From a checkpoint of a small transformer trained on Wikipedia.
Size: 4 heads of 64, 9.61M parameters.
Architecture: LayerNorm before each block, rotary positions, tied embeddings.
Training: a variant of Muon for these matrices, 348M tokens.
MLP neurons of a small language model. Each row is named by its layer, matrix (down: output weights) and neuron, and shows model dimensions 0-127. Each number is 128 + 24 x the weight over its row's rms, rounded and kept within 0 to 255. Numbers have three digits each.
A block is one neuron, or neurons of one layer that tend to fire together. After each block is what it responds to, as a language model described it from the Wikipedia text at the highest values.

L2.down5:110093139128130155144171128142134106095107163122124117101099109098126091153147146114180095143144134111113180139116143123110106113142145151151139120108184145081114125148083139180128122113097157144099137158122155105122114117127130115115126178120132179108120107095131119090153108122101108138131142134070173149123138178134146142140079113118107161101136115128168096128154124136086115143158
L2.down7:119114125071142130157113119077121130113116178139122109112199140135124125173125163144151130115176152181118119148124146104092144132170156135131136127142167135128157154160153114112087142156112131123126164158177129111135126118147119135148126114111132153151142159119120130130121178127136117145170124103142174121118102129154088116150127101126144127120070117137121122095146134126110093146132
L2.down485:122087164118158083142145164133106126105133150136166144140143181089100136142137132124136133172136078125122145134085127114101101157120080150154119129118142121135156142128137150116169104133082121138102109134148135075111125115166137136112124104180133157104126145147123118091093165116132092111144111137145141101120133152181164095136097144079133107157115107159135141136110054121130107126124
L2.down651:102146139142156141089135155149157126170139137130064077160141145182128107150122150129115102142172165165138078119073117161130159123127140139140106111133110144107149107125114107113090158098115105117121108135075106168087156143103107150138143164108127129143124082120151150097101099163148072127083154129114134162159178172106119125150115128145106116168127144114131154122121149105134146113148
L2.down709:119100159090144145112115163115151151151137167149123156121141151145140134166122181126087121136147131119134122122082140139109151155135089119106102098107068140160105090142079171088145157108088131116130151134071154159148165150121113155142116116135149115135123132150113117165087140094104113094115163125137133129150098118140132108140165114136098090116104139131078150135144154113109129141091
L2.down720:124128133068141120116128119099146095177139124114077158122105132163139116139101152146123138149160096172091105137115085113119178126151120153141153150118141136137125123132105166098140120189122163191102114088133149142125102163113146127059121126150146129140118101140142108110127157117120152135145170174116145160132135108119079127134169114104138127141103127124143153110152137135125111142101
L2.down880:115138110091119121114120150153150151112106130093137164088145159133163155109114138132160127122138103095139111133185189129150139133112102107152127086141120149126197132130133160120118165137161122122154115143126145118113144077125135093150143117144120141087111119141112127087142133148123113106120146114114127144133108121098126124123099132120146165062142140118142105094119099116149144152189
L2.down942:120147128080160150120106127113115138107109142109150070097153131142109130167113116130115106144140147146106116106136116096143114129156146120079129155129121110143116156137126128118175148152118172103107129101114132110128131127127120146122141139165127114120125171154139101156151082113126119116164118132139105145124130153148096125115117167143107131116124124079169181089130128126113109146113
Mid-word fragments after splits

L2.down244:135083104123147117132110131121149111120143115115079119101191147144142127115121134123171103127127117115136127101128113160105132077144145128167125127147117136114147107093104148137132149147156120131144170126128166123120125138153154114156091128085145153097141171119070090112123148123081127087148149109133125127118191124130131152080167085136156126109122162130168108134132079132135134109169
L2.down398:138156138108126123106115096164131134152138147101102147121141098139124127112184161168181160131141116139128120131150118115143176144097182128112091147146130138122081136138146121105124113170073183130093135131148154144093130147151110166133138112099096120133108109127116135163121135107154138153133159107142146100101145133133126089186102136108109106114105086138108174129100149136125104128174
L2.down462:114101144162133149133153119168109130158140132129100116098123134123151108146161154135141133090156133114125122106134145150123156125147130124136164158112101115115132088116107122169113108123159125159098144144145127098122087142176139132164118134095111187129144166151092156117132140142104092130112144160088159152103143111167154165141138107128123156151151139152124118120157135145087149121134
L2.down464:099141106165154141115116181133113130132151116104159159145126128123118113129120118118118149121062101152138131162093113103095121111127129152130153145028147128163100146096127182103139169108121134100133117112098105116127114137129124101180105143121136111120160137145154114119115140098101109120122146112122125080125106129116131133084116118079158153161155154107112128118173152118184103107120
L2.down549:117137135182151114164116146133113147116110120140123153141131117169107137116127115113134152087070141125175108135149133136170155141161142119084113118098112123120161138119108102123094114131151143122145109113163149122104150086138133123127159128117112162152174155122082123110175083100149092104120185137100120143114092161173175121129123154164139131112108118119133111101146116124136148121139
L2.down645:150106138108122128180105195079109132103116078149130134111131169079117144141125125133111127121131121091131099154175100079154136148125155122126102087105120102127134102121121159116101132115128140124112134165133152164097150095099152141106104136117174108124145172084136134131088093132135174120137098131114102156107141113129130100120129125165111120103118147103110159117124143148167144163098
L2.down816:088134160154112128135123153160144123146119135131106087176092144158122150129111100099143125132159142087145156182111060121126141113128154125092135110110084121072136092123119103084148129101154106159132108113139101152158122115095082133092104095092163098098130097117138142145144120125131123125155148135119146137125120105174130071150131142134104103104159143124157138155135140132124127078119
L2.down963:091136124173149144152151091158148146122135109167131103081154138098125126112121121108111160192066139108102106138133125117116141130139176095133133132113133129138111149160112112153128139181135086120136078084131124134114128138124122115134110136131136140125123096126119103120095126109173168084097140156078072117108149174144141104154129112111108105128127108145138079154190106159112147102158
Mid-word consonant fragments

L2.down84:116088121141131099124136147110162110145112126090143145094144133066077139161181136171120170134100109128094160110127123136078121121098134152110134105153132159098160125119089133104158141102138125151136157151150121089105174122102110129131121104156151139126142108134128111156137134138114105154136170111105153129084142108157164123132093165119148097049112092158157107111112132193148163119134
L2.down136:138142115161127135133094101111139141128117136104164123135128115083141147115157168137137145121118112102074156098120084150131116095137125130106127141124166142089129136139126129129122144109116138148148095113120116128132092116092154142134125105107117086092123122091167115115142116170148127109150117164139106167122152093154098123100119056140125146125141097151139139137127124139134185118159
L2.down179:097155123089052144085100121140108133133103127143162130126115107151156099098156121145146122164116134127107155113073134106154114165129126139138119145099114107162138142125089114168067146130142098102173094138069146162140106144147138101107128148106122138118121131131153103125115092145176156133094150108139142115101150142141074134121099111117135110134100116173158131143131171125164163150156
L2.down520:178110137150153092151113145151108100128151093141124074106134154135147122135148113079112120152134156113150133146141119117136144166107087140141100126110145104116158105152080099134103104114103103116136096116132115089121138142120132163127125102128121123153144158125158125181089146142103128133177144065104097162093116170143132125162114108091117084118104097102172125128110129137166132118097
L2.down631:144130123122118155137141157130151131153134128126110149125078159123169178122102122146107142163128145108132107098118156108121127125101120126131075143114165141140135105125122135117114119101135122099140124140139114119123141156187122145120112110186117123165159138126098113150134160142068151120116094123128147138108123133136114150114160120126127157110112101129136130083153130180097164149134
L2.down643:120065106100120174169113141127148123146120121090142117126103069127120108114113129099113156126165092141134156140102148131098159141111133133101123157078097133109143115105133140124143128077133143142129089120108129159126141133173131130133105108115126115128100106132118145122121116129177157110171151108117124119084111174120113155112105117129109153127106125141147141152151146116138172161141
L2.down810:148113130081068147113134146110128129142133136106147119120106128093150175125129134127104111079123120109123154109143164155118115138111105103109152135128154135115123088121089137139123118159183153127140142125116113129070145133125132130145123109089140133125085095119171073128145135182120133119107110143129148096089145197103151125134141151144108109141123134130161165137141151113158141077161
L2.down945:148112155104163093108139133104142106139144139085162135085119142144073142111133124140169143135113141146096175089103119137141131119110139139068149133138098097124135099129074163131168106127185147101149103146138095088135132092141120105150106118149095112146154101127118160068130128123151138118119128161138122123108140126143110144134071118172120129124128139147152131156094102123119156120168
Closing heading markers

L5.down82:119090143109154141129121144158145117153113064080159123133113145100125185094129170132176117136096114112165137144123130128119184113110148129124142168144144118119156135194117133112120153101080157119121107149110128126111094192157166105107140152143128117152126123125192118101128158159187126108145130125088122150176100130133115090089132118108081162134078176110134121142155078161107107107138
L5.down89:141172116127116172119184102125122139127115131047134131149112109091141184127135121165081141124143151126101166125126179107118141139134151108101108185121099128132159117090118105128118068092120104131140127152119170139094076141139111153149084166131136121103202151160082174146144121106119109095097151148111107106149118147115134151130143109112155131145111119121114141091130146164125096140139
L5.down94:120136134156124138124130093146129108110127149130120131132131108160118094130173160160128091164100142160114075122145161123104169173125103142124157081145123148143105138113133145131079113128141126127110114164144141143131140098103106099099131130146122101081120131128113158069098088129123121114122156087129093106130150163186115152092121088173121127147102125120096109157165120181146146103123
L5.down175:160119097171102095148147080172128138142155100148124159129165156128109142131138155158132134115111143088107176145100122133104121175131123130130108165090105141099110088148113158134132081090105137105107131186145150087095158140150140113104139106126139085125191168132060102134094147156099119067157131132124108137102138150149105077165141112195122067143101083133132102168136105100143159085110
L5.down364:147151060111116126174138164140162125127101118146108131113102105087122124093144128120109164147094157102174143102140136177125141121105122119172147124078122122103115110049161142107100081172120153147106148112132162167123147128131109166124109077152116121119099119164127107157144107124153195128120114146094150139153084105121126063151139191159103115136119145099168128134130125101107126105100
L5.down666:098144117100140138142173125128163170115129103126114128146113118091156179112135159152135097120154109115160104129104128148094128137090168111147145103120118104111140079151154083118146146127096097131147097123152136132108067126100091137142125143194092126144135125157157122126111114076099151134175094096111141133172123117138156102167167145152144170115068161158173107138140111063128161136085
L5.down949:169159143135114131100089171121140119135125134145109153107146099104103108107140139134133118162116122122150133188172139078121122183095126125142161114144105148177126156118111168121136119122109103056127124159102152132068112160118140119157153112130115139100120114085121110106063159126126139071115161121169123144114123145084170091156146107117135121153068123136115140151132146156135116128127
L5.down974:138153129198097131113120158131124140167125128117093137142125105105144136105132105144135141124093124152116109085155136114142108091175094145100119147111119148158161134106116154128070141128138109152116170124152082150176145131097121140138142103143130138113111131071136152112125137166151145139109165129102109150137104096090138136137126110104143156106127152142170150119132115067162126109122
Word and heading completions

L5.down112:090118164120128169134126122158161134139093141147115123085100154139115077132115112126116104133118139094142103168157091147123076103084202089166147109110124150089120123137102112102130109127132145070074150137125113136089076132130114153070153154119166127125119120126122121129132136090126153161115160160135117102141173149143117107159148129169148138131139135142134165092106103116136153105150
L5.down307:157127166152078140141108144104154153092156099142104088155119153145152142108143140112164149152114161096108137131095111143129104092118143204128118113093098104099070143155128124136130126093126104112084158078139133136129120118135132094099106174165141151138152114125111140081125123136094116141122117139136128130124152168131099110131120123101144117122127154103134091119134147090118146148135
L5.down353:127138170104120142123121106173135195149157124099078125133117107151140153118106083133084110134158164139141136132153115135133132137182153148110166146119120099151128123130164145164141094144116130138124098128128098151099137147121131142128105122137105101084123146106136121179163100134191146084170110146150099114136087137113120136095126103151106099127119137135132128131114109129170165134116
L5.down597:162130118121153119117149081155142138125123122156183093115078094114115112110139112124131139140146150111105151142181112086112144155147121137128135114109124132131121127148129094121141087097133151155158095152161100111115124080118145125165134130125114144119165130134158135148167108172097129168126161104112081112121110127119146121119111135122137107138135104143147150157097164173105096140150
L5.down692:098077136139159095116144150098115074147112110149147126114128132135128142112095171107139118137122132140160164154115092154093174143109116111115126115156143084090132135151105152119116156130123118120112145080148170075120108170156070173157132102143116134135135099096172105114158151062086079122099158138132109165084181147158126121137132162090104153139081126142162116121114102125109103096118
L5.down709:116143150128122163132112143120124141160182146126123102116103115101086130133103131124136104100125119138071109125138111138167130111102154084113107163096119136126140119166083100112083164114130134143148170144106129131161119144156138136127149125097130167108097146108137109159126133065098168149131127116149126097077131136141117135083148136129109111117127132117129129134148107150153136106101
L5.down755:147141130119112092132148110117121097139117134117124083104145119117193128123118127166164137143103112167122144117086117122079162132136125110131142187116098100103180178132092140161100120163126111122090136167105129151131108150118102131133132129168130149097129124105130150130127124106112138094102133138108104172160179142078120133119170129109118120105109111139094134100134159096113133100113
L5.down820:115172114147170143183140160106127123121115100166125068148119106082115089135112151118105105126132122116111165095148100108162136119144165136173119111111083154092131174158142189114149094132106085094136115116162112099115145118145104156116129145137097129125095133105137133154100121129089147104143141120120138162122097148164128070094117115187145073146112179154126121135146125137147117093114
Mid-word consonant pieces

L5.down20:122164107121121123149157108129131137140131162136128123098189139106130123140134136145099120106089119112130123121146095119105096113098122119111171088098165148113159099124101145165106142112116120125129120109149106135071109152114151118147118149158129097179139175148168165102069131116167151106175142134117165134136135080142106119127082134119113144178130131127127145153100076144128127157121
L5.down291:103157130121143082127150100126128122126145149155163124108112111101141129113121156175169129138134090127134114150147104121123097128141170139136087118125081166116137160077128138126108123087136124128136128134101135134159107133125157146143140113123143119132106116152181095126113188127132140152157128117092097161152123128125113134150121133130140144093147110113134147127112118160051148131146
L5.down434:137129110100099120117155126129094146128141131153116149145161136157111157115102123124105137077155118156152172122109118125124116095124156086106109126143126132110089126153186156088215164123133116113120155125141138118183124092153087134142101108115153135144129143105130137143098075132082113125160128127121140128109147171121092110133087125185160124117126119139107136149129153150128119120096
L5.down477:117101106150146134114093127128133166166100172110154164135081083152131109098116128152116112138110155123121086148137111095104094099153122113116113128153103155183134099124120169114115150173130141096083120114122160116123097148121086117163153102164097111108119132121117161151121140140104137096156088146139144107143122163162093146169120142142141128133105136176115096108117142119155148074121
L5.down530:162141100153141128131131134099128159110096124138139154136106131114108127108104089122119116140110130132126152145193131066126118121113102155158136094127105144152128158142095127172109116121135139148155118139124130088074126136124163155131131130148109150187122156074111097157124188154125119140105120138138136145122124129148159154142134141106132115110181128107124149130136118165083081133108
L5.down553:156137093110131145146144128107126127141132145135096113121117151134164139157151121196124108130126149114101128163140116091112101101151135087108129109067137121144109120187155131144138133137128157146143165148132120095137118077132118119064140125113147114171120158112101091124117154124143162136106131139127103160129131102139105141112140120171106134105158159146104129108106157078116149143119
L5.down771:113122155092095112149108142116122152141117161152105153117105099126139123100113118122120157141128083126162136124089157098173123129082107105120104096160078116138133152117158141139170121132133138117136142146139081151162150118153089123153128122111141142143113129135151168120134124132127096148134105198108093096122158129160133110133129147124165148104159122136117095126132137147108183127136
L5.down1002:144134171136159119125155118129163131154127155150148152131113124158139155117130105117138098134118113118098142123137158118137086116101108117110135149129102132119091149140138116152146099133154147145115149146112169093073113140131146145098088084144116106149117132121140146103139150137086141159149060135105115184149149104126161130137102172127065112093121045123116118139121114144155128160121
Word-final completion pieces

L5.down52:135116128131154126146126156189080099118159139176110150136106107113154135144118124135117160152164142111115153156096124150160141131142104143174146143115155155141095123124095124134114144119125104081101183091095113146135156144109112084133123134117156080132130118157141137156115131142131142132137141124143113151136109182111166117126109155124112143138113125137159123100084154102139144103130
L5.down359:091116141098109097125159106083137130140104085113137120081108111143131119112160121108145143129138153124118051188134142120143133143116125130067121158151135116143092145199138094157161144137118149120136130136101129161152106123117179104145092160131155118174116121124113138135123068137085121101075148109081133094131141118167125129118145119150125161113115138159109104145099151119154122119147
L5.down374:118134131111105146111094134127164073132101130118143096126079109079132130105161162127137128128126140113139129138179109142131132103160132137156104132116136143172131108137136188159125143134132150095152131121124139142103148111122128176136114110110108121101150151147138149149153132122121125118125150105113191117198115124123127119142121100108135142167122125119110120127136125106130136164150
L5.down437:144155142149176092128130129112095142110139124116071111117096131145141114178131107089167097171129147124150126138131141132114186136120157108070101103105163126127122157102139114093140130170137129091130144154156181144128104145099164148153103160140161146106068080153123132131105154067141148115142129131150145120142150161144095118136119179118087132133137124156135096119117159116099133079146
L5.down512:135122136110122131125141125141135134161147144126106162123108117089140115105163165131115114140130111169115129123141110113141057110107132088159112130134135145171112146153165138129139138133122184104157154098104123139148138140118119091115155115142138115115128103157114098158138144118117108161151097157109139129123114105138109130135127098127127123127074124132168111144131090130099136110131
L5.down582:130149104119124129069112095115140161094167114130123156121126110147122132115188140093116137106174143155157129121102145114122126149105110121116138144143098139094127137107149115151134167145123170153163086099155068155124160135173137138142077075172137140150108139139115125108089154082166140151145102109122107123135126124103120129163112136131128166121169102129146101092145143145147121085144
L5.down604:123161125116146098123112144133093105165092160113131124138123081079111111129147129134119167129117123109123164164093108129122129102129185069126144125141126146152148199110113128138118110122118136112093182150116125133117111118110152129164117101128126132112126128088126160132153083090142168132107122136122081107124128125118125192099143106145180090122125155118132120129103122153115143118135
L5.down672:155149143106122094135117106123160150145119132179065154151132099131109142087125095138119108155138150118155142141108116156114121097120141150124158126089091171115136089121102150135154130135122114118115156107130125133099118115123191120184106122114126125127068104120143146128133112129145121070139138135160112184091152131146119175071112100165145112090074080119149141117084111104118106113136
Word-internal joiners

L2.down30:141090123165133131142097135137108116143142125127085184108122136154122110073122144108121158086113157126144142146126129115117160124088126156129119125092078103164121139114097137127126145095111129074118150144144183174115107095140141118106087110124161146139132136110161135120144098109141181166158147158169150150091163127114126119141106122129168139103155093145132087148127148153133125131106
L2.down91:118112165081100143104129154119106155116117170113100112151077135118128116089093109115119127168130131109099141101156131128130109130119127154155139174100130135134125141137161132135147127169151142151108122113129113151086136111134115133112098137132101097086136111065154145112154094124171146132135142128128089138122139096113134131127140124111121135097131106111113091138127149170126130155119
L2.down479:112110171088141114113196039168090125152090095073171088122146112134133165145148111147144122144182150146127113154120130129118108134154105140129115130098173104093089128112124102119123091147143128142112095185145175160109115101101123152145081143146153120164130122102139107101118108152098127123117113138114130154102107132136140136132151138128135163134183107093089117148119108122105091116087
L2.down655:137147131171124131084161148130099121090122128122104113162091165126096149123138117157143139136135147109138114107105142120150098109152102207100096118130116127126124088120151141134143160123130162181170127164136089130186128146097129136092115127111119079157115139142125133120122146132159112103111107107110097081145165125110136121146129149089136121074134110175123169172140106150106165144094
L2.down782:090154120130124127126142157142072096157149132131129090108128139153151129137100133158118135115138103153171135129126140157137163153092123182171102169134093132123108127181129167099122125136148124096141138162134081139088150136122110112098128107088145103155101158125173146096165129136133171158107152130148083147123130114140163123073138116090194129126163130116154141137154121115102128109101
L2.down789:105121119167147127111115115157164121152095126170125124124145151112125167077136142135144106101128130122139117145094147129127138113161127161124106120116138112146145101108097114150048091159144121115122139121155171139124148116091152123143139126089177102124126122133113144157115131129159137142127130157112121176134132157158117148092131140150128111124128159145156102188174117114148101110103
L2.down1006:118107073141137067176140099127138105121141061109120128119119146137090111116153123116087100148165201120119145184090159098147147088139121163125103145141137146125128140147155131124118162130125177114122133107161131120165133143129133097117147101162140129108129117114148146146092112121135136152144162120116145100107158118111151088149141131123150146098106099152126108156096088132110143135121
L2.down1007:116143157132114147133120127151119137124145137103094162129104112068164209141108146122137149168183119144120152117141137152124120159123119162113132121151090176148089118130132115114117121130140135091087099149058107132145114097157156123148137173164121108133116151107114133126182113141106141136106092141141070121133117155163149115143130125118186106119132102126117158121120161116129109141132
Word completion after h/th

L9.down680:152122114149126118088127162145121135127133125112139122154115144128124143109138122163114126145135082082086145132088169127152123094088117205105102119111089155193129116083123153175143138113155101096156161111182136129159163141049129129176119147132145135129103097157116176144125165120152109146136103138138108145123133114139085146111119164108129151125120136132168106105159148116123122105104
Verb-awaiting subject positions

L9.down646:129124086113115151147134142089126115108123133131121114121111118151134110101112149111175125100155076104129163114118141155115136129143097089135104166124156070125113121103132160155098165173138160117101138132105126081137124160102143096162084152121109120173119146108163105075119114121160169148086134102133156127090191131124139124140129133123125103092102129168138123155119135176175114141112
Section heading terminators

L2.down231:095098103135113104104129110101106109122153129115124107102132112081111130129141134108129146153148137129147088191146143142135101143141176116130138161156135144131134150145131171171159125123102116119129123124078131143118105105103114130087098126151116106135123127111124118143138124073150162112124070110095132148108112149129166127139091129152134119135107157118158139143159157123122137070175
L2.down454:160134143099123148108088104153113131139094077155195137147093099129144155117136136119107119110136153128147125151123141115128122123145148143101103165126167137118161108124096133125129113136176110085121099138121165121121065159122139118136132131132112153156130146128101160111112154137142132138180142135169118099158128104118108136103100134151115148105128174170110105144147118133078134135161
L2.down690:121171117133099113155142091061151155163121139154090156124138101123120105143110129146148110134140095123126113099100106121119129167092125110116135124092141133125146096156125139145162118183121142124127142190127149129117157136135134114167126122137132110126110089094120133141159110153140157149133139129125118123115140119142130123107117159127125110150110087146137107123112077164101160132167
L2.down870:123146097111094111140098143117096146114085156116115151133122152094095136149119110112126153099132139146121180135120153117133149165116148129094103105092117066130106105172102126146110101129133162151104111150157124121136090131114126207179099132101173157099116125110116141106151123132124164083123151128116146112145134150120137125098129151127118094129096158113157066129111131132099118147145
L2.down910:140141122147155128112136143119123134132144180112132125134079101138108190130153095081168125120178109153110121129144146102193114139136176130095115098110119123129112146154129141136140134139119108080145085142110124180179112123093131116095125100156132068149116155130166161137111155106149171143112145098148106139149118173137150143147105135121137144082113127121115165124128089126189084122123
L2.down937:112114086097157086085167159123121120127084131150168132112105115126127146109124156101178133154203123145134138147097151112132125123094139144131100112128119152111124125132088170126142179137141137106139124154116116115107131086156162126106111129152133108165152127145156098120151154121186089131159157141104122128128142203127114135117139159105152123121092088105124142152121167139144158136155
L2.down944:176119116094156111135123101092143146117112100144105105134105131135134109133147112136148128148167127126154150151145118122169122138147145090171128161101137136156146160106149146157168101121148139133153131097166104134037148146143143115144117123101121080104104165131158177117120105122094131096085108137157135138117126078090151146081139151125141120135126131146152143142116134108131138135118
L2.down991:113135131113120140135157128149130166122104115134162142083096111128130139118140085091109151148158146110163117123133133093146143136145124115116148074152159140108121159133152140151145136125138155125096146127142124153134104123092158114141120151118134160097146157081184149146114104134149151092106128133128165151103154118133116126135123143103092112117099106086111183147078160158130149118114
Mid-word joiners (dis-, hyphen)

L5.down139:172133156096103170153154169142105146124094103135121087133113134147104157131084111094179181129139147128165157145129175109154128141125137159123140128118125119105144175107146129104131088103139156132100127144139098129112084089162118171153142141122141122162113128116077145096123117100128105137127123157091122104128060099120158086121147140142155122141153133104142133112133125141121099160133
L5.down344:175130147115153145140111123113095116127085086104141099123141114146156145140118114082151120153136126076122143085148117113107112080091176124149119122087115151154107109128110122091182127122163138117126130127133144122130092154141148124152133152089140156084158075180144107104076165126151175137148125097113119134116121119150139143147115103101108083130123139149130145145151082148129065132122
L5.down347:110149125125144137150123131137121118126131074118179108136067113115140142152113132141178101121182117125109126125074121124127113152146105156113148129107147112110136175164107131093167101130084149096116129099166145125095170127127095127121080138123105139153119149105152118122154109112134128115134071091113130122149126135122112124129116142096136127120117136163117151150147144120134114145110
L5.down510:111097109120141137105145106110174172123182181146139127123097121144113147105135106121169126154125087119063170139115147098078159146109125178082069149147109126129128152076104134118100140191147152135137112144150108098188144160140136137147112136115152052105093118156172104106140140118122157122174139107107148101134094105116111100137138141100081124116144086094132144111074105136107146150101
L5.down605:100101147106115179111099103158092109162113156167094112153174117166141116100140114118142138098140076135142101164118137107137137129128155109112074133125157117105156145151160103127109117105164139095140129145115107085134143097078105132170127146162149124143166098136096116140121114113094149176089147149082146136159099175137138132147143128113089116122130118160125130130103111121148121156145
L5.down785:092153162103108118143100149131147144104118098145104130115120095138098150140150139128126143160133168096124101133163131124111104119112135171130128137170139163136107084072131139090096108134140136146116157109195133119175126117108123114090151111086132105124083099116142161169136151074128144122129122115166137134076177127115159133127151139111153093147131139124160142130119150164120137105106
L5.down838:117126111145118140134136141129156161110157100129138134212140135186121129095089100132102112142118148096100136128124149093119143117127171139125059098160133148137115116090118124141164172102126105135154136138144126154169112139098155170108156130123118132124119169148140139116116082154166132145087134107147127105103083100123130129155112115106134124129148139129124114085109114132093140105154
L5.down1022:116148155118133111154125114154071109131148122140120115197124158157151134110126121190108108139143123143146148129126140126152105147116113152129159126145111133136152114104160159081129129118105119128117083113114096113129154119130086122151155111108083085118165145163176175133126168122124129137104091108117084081119126123120116117174098112115147114097094122095138153146110161156092157148174
Third-person pronoun completion